From a checkpoint of a small transformer trained on Wikipedia: a variant of Muon for these matrices.
MLP neurons of a small language model. Each row is named by its layer, matrix (down: output weights) and neuron, and shows model dimensions 48-143. Each number is 128 + 24 x the weight over its row's rms, rounded and kept within 0 to 255. Numbers have three digits each. A neuron's up and down rows have the sign that makes its largest values positive.
A block is one neuron, or neurons of one layer that tend to fire together. After each block is what it responds to, as a language model described it from the Wikipedia text at the highest values.

L3.down13:105126140108147141101109154174177129164109135110145138102162150104108132139122158125095144149169142115124109124123166135141103150126121132128128086143133143120123107104138157125144099105151147135105100066101097141153129181137173114151153162143140142088098111142189095139161159109144121116
L3.down316:150161095128103144173139187148121103139114171107124188100167114162136099147066122154167142096160142115103138140105155140126116120135134177156114128139142141124142113106133112139160155110149118166134098147106116121143123111153140118115162147163079151154128197108137117134128113129134108152
L3.down353:122108116116137106111149143136156085141119083169163144184156146120137103129104136118095106145158118135121087103109154107123120095118153124175099155111079131145133120114108136140133084127119106114110139119160134135191112124160151088153106164087172072089154093154112149119121142098121139111
L3.down395:131139098136126133146143137129161127106129104128145148175094188101178103121132109099137156116140100100111152145112156179097161156145113144139173151151164137128148169107150141084100134121124120118110097126149104169155102122117149148133159156149149079132102153145140125119121115139119113182
Description: The preposition "as" (sometimes "of") right after verbs that name a role or label, like appointed as, referred to as, served as, position of; weak word-fragment cases.

L2.down1:153186128086091157139141126102102166110162176124148115164123155120151094140151149096191151064141149114163114089126121110080102139151122102126147161112142145164125097171113116144154150109138168151146110151092123145127118118142131139124159116141139082149131139113123129139106110114115110115
L2.down44:159091107144125133122173125134165144157125146136131128201120125118117103121135132107137115070140104125142100131123141099106142116149126142122169113134146084148172092129115103118129168104126128166099147123112097147136116095155173142129146141137114164120129177098136114065067073102147125182
L2.down75:122117171107111131108144125119097130109143074120173111120101121138104142137120168124131128139136147128154101100137122122141139130088069137152133153123146147093120144117157122178112139126147118118147109141180114128154104143078145099169155128146131135172081126158177182149129139114127113150
L2.down80:146151121085137148125137107089109135108119133099119144132125126078102142121139129130159164093106098088104119125073148107142112118100107109162120112127134120151131112097086149103102092131110100163119146152133142098106126091136117172161156143140106180126117141108126138089165153155130124151
L2.down134:140111170111143156162160129131131111128134133103124147095118155127130123160128111192195090111143123156144117108138134152129184104110101084086167115108115126133102103149151144138160129102148168183122118145124184096151136124112117091114138107110114148158171096138096170164128147128091125134
L2.down142:082119138115128107108131104124098107090111131121067108119182111105154109131171146112116171093154139145128125129132100140097126147125159163135127170119123126125164136173159085118140130150119146113132112143142147133142114129144145143143146139110081142127106121123112141123101172110122096149
L2.down158:115104130172140155135142172126128153140108159070132069121094147137150132166085104093140122105094146110125093160098137145113132142179097156147092172154131111139107114109098126160098164112155131117148121124155132091141160106141105139117139131101135170156134163093169153157106095136114115157
L2.down163:142163142143099096138113096120075116106130086132112122131123086136134136103118142101089133097132135121184135133164079091140104123071111122149145116123130165116148097124129111146122128133128091150132129118134118133157093129101142089099139098087129154149154157077132115101094187103103161120
L2.down232:142109116145102103123153114135112161133184133124120117074098115135116137105145178131122150166145170081104099088175128118125108116131149127098152096119132158091094108127129098124113135160092124133115101140120114126173112197144136170135093126117121186136161133146146158153161153137140154130
L2.down284:181149134102139147143147127174109089153128118143124184130127123147140140130137108157116158132100110140115100149178137157112130166106163103135146111134107176101144143119145103180142108117145126109105149127150120141119147109120149109102107097111125144115139186142121115139076146098088127099
L2.down292:122109122127161118090146141157119124126120115092119103150101141110179110075119135127083133127106142139102086127090142107132135126096142108109087120118093153145139112150121101120181093143174084078091128142149138121155112149105152117132159170126105140108135130100134118106135154093120133110
L2.down301:126112152129103146153116142086080123153120105155096120143162127105125125138123130129141120121090106088129127135176126149115132100128132155105157175152110097121128121105182157152098160146071146095123130135127134079130164152096175084134140136182124121119126136067138136114136143103157139108
L2.down302:154111123116135116109159128100141112114151083106108147102095151114110122136120116088146126114103090109129064120125163128075121105085157119094146105174111148120177145147169116144121140125149126115138099118160147120149127121094152130104157103107124182093106158103122176116126180127119154102
L2.down315:079141105174095098091147136144188148083113122093128160101133110120126096141136118101089099125150109166119077146147162111145124152160147134139121107120125115144116148152151122100127108149098143107114108183129150175124147059143121128180132102144103168122144120104104118107126156141129099108
L2.down345:131149151130149138142152086156150116155088100129127135166078106098144140121119082156144109109108104153129153111076088056089149127121116088151158145155139129142123147148144141145119131165171189117176152162131152117148120131126121144152117159098137104134094150120141131096114144100125149132
L2.down363:117087179102113137106150125135129125145140144160099185088161120114102143134129101122121103127127131116163080127218127100094154126122109113140133166113107119116102129139123146114138178132089162147119070132129121164126129113127104078143069135127130129176138122137187123146174114134142118140
Description: Hyphens joining compound words, names and codes (Al-Ittihad, third-generation, B-cell, OM-2, 197-9), plus the apostrophe after goal minutes in football scorer lists (79').

L3.down18:141140087169130133144148163119137134159119098071151095141100129130143137132170158114128125154152128111154117134111098126153138137202137160127133132145152120110185136157140128155119104094114145118119114139124148113137154037100142135094145127148156126118155121127115076136096130090191111159
L3.down106:148076119104129156090111136172095123115140166132150097144128127149148107119120127149129120164141077122144156128171165149124146098129159127168127163117137115073135134104130142123134171147153159094164162146136095144146105137126137090141143125131186151117118124136122130136183112116135108127
L3.down426:087122118150117122111153139112121128132125128108087126181186145107091112110134110108127108121115116117091127086131133147100093098138137112114135160139150105095116141183115136103105120158128171099154118145126135135115106120128158109126106135122138143140125115147149122147116142163133083126
L3.down464:171098115133173108121111136157156111093174139110148125149157060120128144119154122181137111157127115137097119124138086086118119145115126157149118104093142107112134129098117134107126131127127172138154129137111143146113187163080139189155137129113098115154153108117105163137125133092093183113
Description: Sentence-initial pronouns or "The + noun" that refer back to an article's main subject, e.g. He, It, She, The film, The Court; also colons in track durations.

L2.down12:116127123124100109127155149133139129157124113124106150149085126123095112116114094182170146113148192160135146131107150117125118086114111134187120156104105135148155137147087101128140147094160168129112097156115149118125135130139129093082143171111141113195127139099115106119089169154144141147
L2.down15:132113115118100120075124090085106150164141089114129124132115136164117151155154126148136150100120100182121119111140119177146172132106130142135118136144138152125137116136120097119105173138123098142086090072131123135151123119121094118154111119124085117127157101120091132145092113161117128097
L2.down120:126165146114111166103098160128077093070165155141133124120177131167097152125149108124133139138114123101181102132100140198122160135099118130132135125153136121117177103110092090112170096126087145127109103126127096104113129140164136130119160148137169098151130096136099124172131100122117060142
L2.down124:170135132154133129131152072131099117097135101119105144132097122143125152136128125082062128125113123148147139083113089118155170071133100115104131110112161140140140135140169077115101128128107165168112107143120112101148135119157151150118150153118126108141086115181126143094161093119163140137
L2.down140:121134127154132121138103068162112123092077157137131117108125161105135139104166138120135137111089101104126141103165146157103130171131119109101137116172151157096169152146110138153139130098128108158121102151167108160141086128100138133095082102092121100130107125132092121091126107130103107178
L2.down197:121082140132098135152101085103094134090158114141123100127128084128180144111094117136152153066133132156147096118139112143129146106154117107123152112131199140138153154125158137106141160136110143127160106102124087088153110142110100139143106103120129086071127144138128097120100143155152131098
L2.down216:087115094079121109150130133147145144145105105151116148124124139146106180133140151124090147112097122142122158117110125126146119115126137127116170149104122114188106112121159132088122142156163132131137111101125126117095120103126109144085132092134079103150106131180127150084134110083107126130
L2.down228:165142101154105135123141133106128144160117131162133117100119113076163142138114133157113092083151155148104134098124162109126121146202119088143094143083169091164137134135146082142113122140176103117134142090136135100164122123130159134114108158144110162120128099188097125159134149112103174130
L2.down274:128137142127093135160130116099096147150170147129113128084149163094134167094104118191130123105136137134121125120144156100152126148099166167156084127078176127100138147129071172140149114128129102095084122095117160137110097100103121070149131115141123105122141124118149128128116116080133150110
L2.down353:159128118144111138099143133121123141121131139115135111122095133120157112081160120130064132093065136152142133096145173120091146144114107140113133131111146124082109079108143094149130134109113099124120094087181114089141108084116124125100139090114106108155073102117125147082167139169126124104
L2.down364:092154158140143132157178128100125157115144134135164089121111128145095170150170124142149191129117115125120096168133117113146102075130147102084152115113130142149112149137154110082147102115104141099113138087094151129123160147147142110142175148122120138133097106170093141084122137089147130120
L2.down374:090112110152126124116148120130102117108110125137099170148136141111151148131156134165083145101103109158149127094150095143191147167147170104091159093119123181083152136124067129124156123119134128153138151175135157135118157126143129111140145142112138141101179143178100140167159105097115123103
L2.down413:145152129203120114145127142093183139122131081126156154142156126130115110153145098139105107128128134122176102164131157125147135124129153156134109101165162133141135121146099076126124154109154138120066162177107069104121180134172121129111108137135146110130129106145161142120112080128153149139
L2.down446:151140148109128140207143144127103099068124113109128145144155146086112135125089157113096109162140105133112121138125105144113168140104111110096093179100154099098105138153100097125146132106103145121086102104155115124086152124115125116110120171129123126183099126131139147130110100169152124115
L2.down500:133114117147129122145101114179107091116108129151163107112126108117100147107053110156124123138114128101161143118110134130109129109142128165144112116134115154097133117071078146167154069107107135130131119157128150150101130107135116129121123147092188106119127139147126146141133088109144165113
L2.down502:148143126130135119123133100103113110186140147120098109129140143191149106092132118133126192112104168147127112118122132102123118158107106119144106117109117124132112116163121111152115169153133088126119131144115088114143120130085108148175167145114134088096166109129133115178140125133135125164
Description: Lone capital letter tokens opening a word split into pieces, often at line start or after "(", e.g. T(wente), T(akebashi), T(GA); weaker on mid-word fragments.

L3.down73:126149105142072102119117155139133090135120106125119111125096133147131147132140130115141165140156109113123147152104135065175155104135142159125118168125112155142115074167156160144140148124140179175121087188138121157149110133146140082116129108090112167115110121154125106119130177113128106128
L3.down152:128142127129089111126114129102124117098130141169099143126123153078115087115139148136128055115174107119129158116118102045151126127090128149101111112102163142123125168130115171135152105108153162115157089171119146123136140124136108139086153088157134123152112126136124106100117135189092117142
L3.down274:138139116121128159155139203142140148198109138114151150112113163146106120125129126146138134077122119134155147105117137110097118140161135161145118113052140108108079106147141116161093136090127147119152096162106126103142133125138145124144060099149108107160176079162144131123093117150139152110
L3.down298:100075126163093110110121122135119120157108150116155125150122107132130164163130160140099093114115146113082105088150192133126120114131147147126123100139135164156134132131088078165145147124115155145142108153122111120154148127112177126121170153095118171152182168139151093152151191155131119116
Description: Final sub-word piece completing a split word, usually an adjective ending such as Contempor-ary, Indigeno-us, Victoria-n or Byzant-ine, plus incumb-ent and antagonis-t.

L2.down8:146116093059117120088118111172094168137096143100116153150130156127133112138112138117126125169121087098132132125109130166090120123111168132110087115166143137141092145071165135121159124112079104104186113154161135121169120100139110140154079140099127130110087115129163105127117120119143123136
L2.down88:155127113151146137135115100110123136146093163139152153116124115095148116116154144079146177141074141115116132094134095120131172153172084125098169120146134121165159141117116136091185099128150122133154137114114099104123102103141089146151112130123149139090130097137146102125136125135093129146
L2.down94:151106128180145110098174086119147105113116183124141114099140144127098064135093123132124064119161145146169159152098109110126112139101144099088136159153116112097106124106143153090150134121135087140137069140125092117089185125135105110119134109138152135123114142126148097104109127119101120119
L2.down108:134136134088090115140158126106131116142163138111095142153192152123148132113109142101127095152159135146129127176071149176114155121103160135137092137105134176112147147118131134107138118129136135124133138114126117132097106112134135088090120148132137129104110145164079070114125106112127120140
L2.down167:086101099077116095151102108141137125143114137084144112107150162160151145098136138096097098123173131170117129147135146148137101114144138177088170117138118122101139161148127134146124119169144148160113147142144134126115102101119143141148151140105105136075160133116120115118132100094123153133
L2.down174:162144127146157117106149121156099103161097091106099133077143157108181166150153089120120144156098151153110142087106128132158149085123111158106119153172126135160139117154094152139163061079146132148104138162149164130138130132143094128117109118111108171144106090128125116128163114110151167103
L2.down175:115152116078097156170160155134169094137138127144147123131120157096126077117152124090153136135123117080142146144145129159134117113109134138156137146118153125156141144148069107115149100111150146105129116177105136129117145128130128084095138128158080139167118119104120042115117092085143088121
L2.down222:141119111129112095112142150141124135113166133128090152118127134132131140150136109091122118109121102143116061153139158152164124113096153129187128124125143134128124109136164163061139164123154112115077093129119157146107122143145120090118125167125104132074127143120124125135142154100155047139
L2.down280:151149182080128117137114165126121126113175076156130153110146128139145189126122130081119120126180126099128138118133121117147142148145143108140128146110088158120145146136108126112124130132094115103093119118162141075073160091121116121154173110102146119157140108131154082157117112139092096123
L2.down314:128090066121125108113134148139121109152093119128135090145128089098123150162159141110158151118102093152133120086130169147091133128121087167122088126132142169129133145148174081151137157109113170130129120125149135128137110106105157151113132149147175091143161076111129155146098155095138146095
L2.down323:108099171143180146126141159121122153104132114164174154097144206127148131117142125139061125097154137092137075132125137104125142169147067146092130154126174132133104169138107130115078115138146113113103144124139130128130113086138135129129129181125156114131124106191131115105116119128122126156
L2.down390:098107114116118143079170114097179139103112175143082127151134104145137122110157132173180083146112128123167120142098134135159108121134126170083124095091141124111137061112107095109111133118130112139132152159136158135116156162124143156107132110156119136092089126091151142166119115130184102122
L2.down403:123147106123149126140190077156083100125123139116114110134088118123101125108163116174162169136125094142130119139137093135085152145157095114100113170133124158152132168132138124121111180153134146091115130094108127138094187132132138145127137147149131117139135079098125111127162102129075129136
L2.down456:142149124099132145116120138148163145079138098128155124181155196144147103145137130122114134143125163120122105136117136108159129115134142116158165109115094101136129111110178117162099129128163129154088077131110076162142133146133094117096112143147111134098167125098110096109124099124123152106
L2.down462:159085075144138162127123146157151080148135121127151135115175084136158146101087146112170152142151149108140151132162111170149118144104143141118150094125116123156091091174132126104159168108146122151134130109155065124149166163135122081085159109153112134087135128109148122120099129104086118098
L2.down494:119186111120120130139143106113133089081161109135120149149130133098145127120120143122140115123158141156114133143134120141139129146139113118112201133113126120141109085114111179131115122124123147140114136151134166147139152132142096118115144104098105123113103083128103129099140161135173138153
Description: Words opening a complement or aside: "as" after a verb or dash, "also"/"actually"/"previously" after is or was, and first pieces after an open quote or parenthesis.

L2.down16:105172170128151127099118142170113133114197117149142151107123171087125169110169107142127104122161120094143153107139147115101143140131133136139120128125118135145120103077144120182111120108081175171111129141140128079116140127174093090141139156110145148129084142107096119124124075155114160132
L2.down22:146088157129126161099083141126104101136086140101153138128179136120122139102099126098091121166082131168130107130119148091102130128139135126127159102163131127081119175071137104128191127104129115135102128134148152131156122138135127148106155177084108187128126113147093108102120166154158122127
L2.down160:123121114089115103184139126101121110066118127150113135123129138143136146147172124110139136118113116161079154113103112158115082137128147090105138096161133150084157081099139121161163150130138132129145152109155109127120069124109144126124105100159114132098125197126137142145167137185118135146
L2.down171:157125169101124162135145142129127057089154136135152117167102089137127138106076118124144139145106121122096133154101145117154151115179112076145159136123178114129103109119115098149117147135110122169108148093128119107105087171162158111131136102136118137164098111126161150150178127161118141148
L2.down176:131099127123153117051116141151115136123139150147163145135136100116080142138123151125129130139158164152181115138127128135174129161175115099114128083143111152136137111104167102127153106100147099103096134158118113190189075149138140122140167106149138146156107186126135148128085128156133125111
L2.down182:138149125133119176146153112151161097128141102110104115111131142138135093139189137167112114091096140138145181130118130128156108141143172124170103153183153148169120129124138136091106123159123082142115099105067134121102131155105138151092176090139132099106088137095150120120124138125144124123
L2.down183:110108108096135103155123139181145112141156139158139137181142102118143076135123116097078097121100136133131111128106101163121129126122119102159087126161091121133135145147118137132140139114085137106158118129097163100101129092141132124173096141137140168127124080114160133153130201083146129117
L2.down278:117082142116091111133121159147112147136105189161147134094134118137159159169138171087086110116089132125107158131120117150103152158132109156157129106127183148154123127121172176114124106127179139185120138170151152089103116111153149127104101134117132180147082123118126143130148123152127143097
L2.down281:120154149152103137185093147090120159124173175106103163152179071120104152112113182130127109116188122148120118109107134119158150106134139095132116157164139129128152108150099127104142105167126084130151112135147158124126128135114132135134106114178137151129129155145165130142098143115138122174
L2.down337:138137110168135106154088108149092099151108143135119122107143142110144146139132124129166126090117130108108088106118123134124087092104130133151099137116122125145145118056135132162129115133139203130134103090107110132123121101132167114103097154155094104155128124128095170154178117116155151108
L2.down370:099123141158148113126114123124099101135134129124116141130111152123103156110174100110114135141147129146168093127157134139104110141139112145094113167097133106155165094117164122126102176162092117131135156186136143170151137133181133137110159076140141104128113141101122156135145132128088126130
L2.down383:136076128133136118106107116134113136164190128143157099125144140145165112080119138139173101127147134128145139087145150065141138140110129125129093092170106162171153129123153135117197150149115150119125141118129109155135128156125152093159097114124088145113121171098121108112119112134117117114
L2.down428:146107108144131147097152107105133137150161146125068167133143107129149137140144127196128149137119126154143113108154148130128153127166111120111133108124152145119128061128133102118161132148131123125190084089127123152150077122077129112125064146155124110126124075119115138115089092135134123127
L2.down435:112166156144105107137172145105089129152142147107131142127126120130163174178088131139120139101120127128162138137111170113119114128110131126157117121122150164108145104130099113145121119138158115159149119111119118131150121110142176105106080134161084136108123214112080180124119141109126099118
L2.down475:133121102106132140159097129176103093172104145107130122121141150145090128160144120149109155125155145161111121151164125112161165146166154156145104169114125148120117125084171125179152100097121126161126090160117105074153089101134129120080144123149139131152117127113131118120100152107091099116
L2.down499:087103168126115117132105118118155161172142138145157114123082101154106125164151137099147119142141136061127133131155107100143122102153099120146095159152115124098113126092110138099144142131157125108142094112114145123131135153129143110176092141165170156116100112138148132174150114140095120132
Description: Last subword piece that completes a multi-token word, often in a name or title, such as -s in Economics/Las Vegas, -ing in Cycling, -l in chapel.

L6.down174:098106105128163151098156153088167142107134158123146108119138120140137136114114119120095105097136094136150132197114123123098095152150127142105141128069121118128138131098122094074123128127128142151141143142065134137141080134121100123155099118173135125156118113158097154151112092113070132140
Description: Inner or final word pieces that complete a partly spelled word in lists, tables and sports text, e.g. E-ag-les, Tactic-al, hand-ball-er, socc-er.

L6.down1:125102136119129173133133148130154161149119096106146129118147146144117114102105138144118175146126100123141161153161144090119086143129144119120088095118107132160128151099091087164111107129115125111127080154128091114137058123106107098138097096141112143119125134145099116173152109154153109120
Description: Tokens naming the United States, especially the period in U.S. before Navy, Attorney or President, plus States after United and US in USMS or US$, and weaker state or agency name fragments.

L6.down429:115083130185126099136124121124125121085139110157122111124108123119093111156126134095118099140122127118146163135131121122141161118124084163148102165111170118085147150133200116110136120117087125162164090149154111163106099153127144127142143151140125096132121077114127142116135134100148127136
Description: Mostly "of" in partitive or ranking phrases (14 of the 62, Player of the Week, 17th of 20) and hyphens or dashes inside compounds and scores (Hip-Hop, 5-2).

L6.down432:119147116160128112152141125135076128125138130147107112172114179153174131134131142106139103127101109120119139128132109110139160110110139090102135148130125109146108148128133117147105082117139100178147154157139130086174159171136158140115160155144163142111124103128093128125120146125120123120
Description: Words such as as, where, while that open a new phrase after a completed clause, plus look-alike word starts (as-trobiologist, to-enail, pro-udly).

L3.down41:122100142099108141175139094085121126122139118150094158125115094157129130139096139109175130134136153132118104109152165155116120135112129138084135146145155167132129118143077129129135148137171165130129160136123139108123098111105150095110162119136155088123191112110136118148106132136121170106
L3.down226:131138118130146155183179130128090139115135128116151137117081121071082143097097138117152106123123134155127122131095141155132092084127120133153113086130093117115134128151107105144132131138118138131133107126129122150175117096146128133166092118121156147133081101138117134151109077130157117146
L3.down282:109124138112125112169162103104131127096149196155157173167095116111130108120157119083149098126169114160136132144118116116089143075114120118102116138118119130140128153111119113165104133110158128100145108107102116141114102112164141139152125154085097102172173092113127113154112102132120125138
L3.down404:114138150163082103120125096136129117168140120121102118124079153135113142160126133177147138135103140125115107127125123122117134112158148068132119154113120143137097148107081097093130143163122098128103164092136103080128137115159108119152167114127092136117129115125075155190107128116121092115
Description: Single letters or short fragments split out inside a word, mostly in foreign names, abbreviations and list or table entries, e.g. the r in Prva, the g in photography, the M in A&M.

L2.down20:095115121167169166135132139103130143113142132119170182139109098122121124135175148121127120125097087166131138120126134079109150121131098088155160078093137110157120123153090125142096162159138151131096117074118137119116161150156120124111120112092142156135121178124155173182081116146110140137
L2.down111:132124099145115122104146131141164141160100096109168128132126146128118158128133117125156167121105145133117146136129097135121082158159149146096128123076117129170108103119156130176104085104128127101087141134128108148107117100140109122138090086109077123107125139103148177156127088080141167151
L2.down116:149126128145087120129106158162077109135158111104162116109117139145126089104135123096134139100163166140118149110127141147158134112131092127131098123093129149147136102097105104192141104143108143152094114098115101146132125166122090109119133101141117082126152103084115141132144165110112081145
L2.down190:201089102140118105092167124150158111110122134121126143121117125108088144123142122155123147124133093118119130156113150093136160136105141092157152115121141182098131152117109117136152135096121108108124122093137108134135118150116092163127123139135114133123126099117140131126107122139095162086
L2.down200:112113095145133146126135147169134129226120149146124123150108096127118150134123109155130154121096113129137117122131160138112132112130133130135130127128115097144115158129165152097095103157148143110165125093103126104140174150124112120157116125097160153126141112130130119111128120088138147139
L2.down203:186130115144088116117195199146106138142120107128107122129104141127121127136146088117124174150129124124094119122153115121149176128122131162096150096123148159148092116109166102141142151135140144128143113158160133118122130152164066133121085177124100167167126173116148134118119119093094143112
L2.down221:182116153118158121115133171125148133108133128132161120079068121134093161113133095151093157123132144107136145130130112094121108107102156101178138127127137151194137087134125136147169147103138138159130076129097101112130138107166130119113096157117123146088152109092138171133136133190144098110
L2.down235:098128071136086085109135163118123119177114123081107134078115086136139100172116179105128155118091141114119106131122121090089139130154147117134146115139131154160130108151137107157098133139151128099138153110107119142116113135184146120110127117111117162134209176129130116134129160089112137111
L2.down247:081143122170133141146112157164192144130105144140177147104137125161124112146104141195132111097102103088142154139156121102130131155143117161119102101131089141147096169139082144154144135148127141108110094120123133157132114093132190117143137114150129109107122130181132141066110104151148141171
L2.down303:119124072144136105104181137158141142119107107109144111084054082137130119148127112148067197108094105114120136117116122088157154094139133147103091107162116182148095113149103128152129133132140111137098128099137137131138131145130197118128139106142114158098143164131142121142155178150093097124
L2.down322:126118091109120135107156110115106115163112124117112076101090114115128151178116133141109100108131132094135122114121102066131168162136120158111161106161086178152132149110147127122097114167123132137101094139084154176153151156116125116088160160109120165074133150188136137138158148140088142081
L2.down332:165144112149130172146168126124138161147091148092121104124106076100146142169132147090174125143123154137135130128093114114133094137123140165143072133129148168150120128093096120149098133096133105075118107091197121117109111120167175152148099106112091108133087097126095162127150129144156143110
L2.down347:095133119144163140159139150136107080177177151156166136150117123160129127108178138106144142109139095098155155122120101139092092102155131139078142118116173118123082112084104145180111133082164122148108153103133136116121099103151109103150110158113108134117117109115116148135136100117123083097
L2.down431:138094122146135104129156111150120134138154172147099083145147110061160192115132154147151101157140090106122132131108125165118095095129136138113086118135137110180113109133123130095131133108125134124132124124138146142130121118128144138127123140094131144171102098101121108131128160163188111184
L2.down436:149125110117121114134178110107122154092117168068125178116138108130070079146097120101171139127163109137132088136125111142154138133161134152119109163123124101137140116131104118159131134151120107113091154134122103105141113136132186115134101108163102111153120140160121096143090099137141116074
L2.down480:113127139146153153089105127144091106130137135131090135079104185140115141105114133182119151126102132108115140112150172113173137134156161141105127105151164186103092097146079108118133113152089095122133114111152170098132114118141141092147088103168176176111113171124155132130134115090122115155
Description: Last word piece that completes a place, nationality or proper name, such as Croatia-n, Syria-n, Uttarakh-and, U.S-., often followed by a comma, pipe or noun.

L3.down133:143116120155113092136130165103139120116136177054134136102140077098124117140104163111102169147127153146131164132123159146147087173127105128118095150114169142126143113109099130086111126105072132110110136116090118084129137131118151151102148117124103115159109109143149133161147136150157116146
L3.down166:112130105172113092099103125125089134077138169109100136163154143115135132155135145141095123176120095142141140160103126164179129155119135132151094119089143158090152111100140132135126180138102103126129115101093130106140137175049138093081147140142145122124094152126134132181136115122134118129
L3.down370:135125141137156125147130159090097088123115112106145131125132147095154128124107120105101108128129110187097165124112125156115139140119144127149108148129111132118133131156142115101092129119139156108147070125108124140114140120126180153133163104151110141111100118168120102128103186098157102147
L3.down507:185119144135118103144150126146135092142157100083144132167167125121112085122073145131097101144093105111115121145148105156096120118103169119121124081139156181107073161073130133163130067101073129098124133119139116122151115113165122144135151133139113150146135105100133106123130131156143125131
Description: Final word-piece that completes a multi-token surname or proper name in lists, tables and prose, such as Clint-on, Schmid-t, Hegn-ey, Wall-ner.

L3.down29:099181122129172097138151139101132088112102120152130134166119124180115102103160133132128156147103137148128178126118103161145134129155116073109145151096135155142139109132131142141144111102142133086125126123145107135165095137101113111163147128109124126145106137143164141098126131141106078139
L3.down44:085151170134176108147131094098126107096159162164108090128101100094135127131137109133139131115155163108137147142143108105107119098100083123129142125116113106114171100127111118119126079124108163107112107168102107101143092119104109122089116134137111096142084168142102102123140096130122119117
L3.down80:121136116111116105114088126134135136129120104100169131104094186129105128103153112098167107107138108120138188150131155120085115117089166131144121154098132125126105061116153139106141166095135117110127125126091128138140081151142146105125184147128135117139114143141173125117125165137121124171
L3.down127:114115081146121163137108136101131164179135104136121156071110076107127149152126086151175150117090136141095136104136111140129118117124129135096096126132118136118074123160089123163148117124125149092144110122127112128125094147103114152157183102136123102114195156147136144138133134140087119127
Description: Hyphens right after the Arabic article al/Al in names (al-Assad, Ahrar al-Sham, Al-Masdar); more weakly, hyphens and dashes in other compounds (anti-Sun, Ashkelon–Beersheba).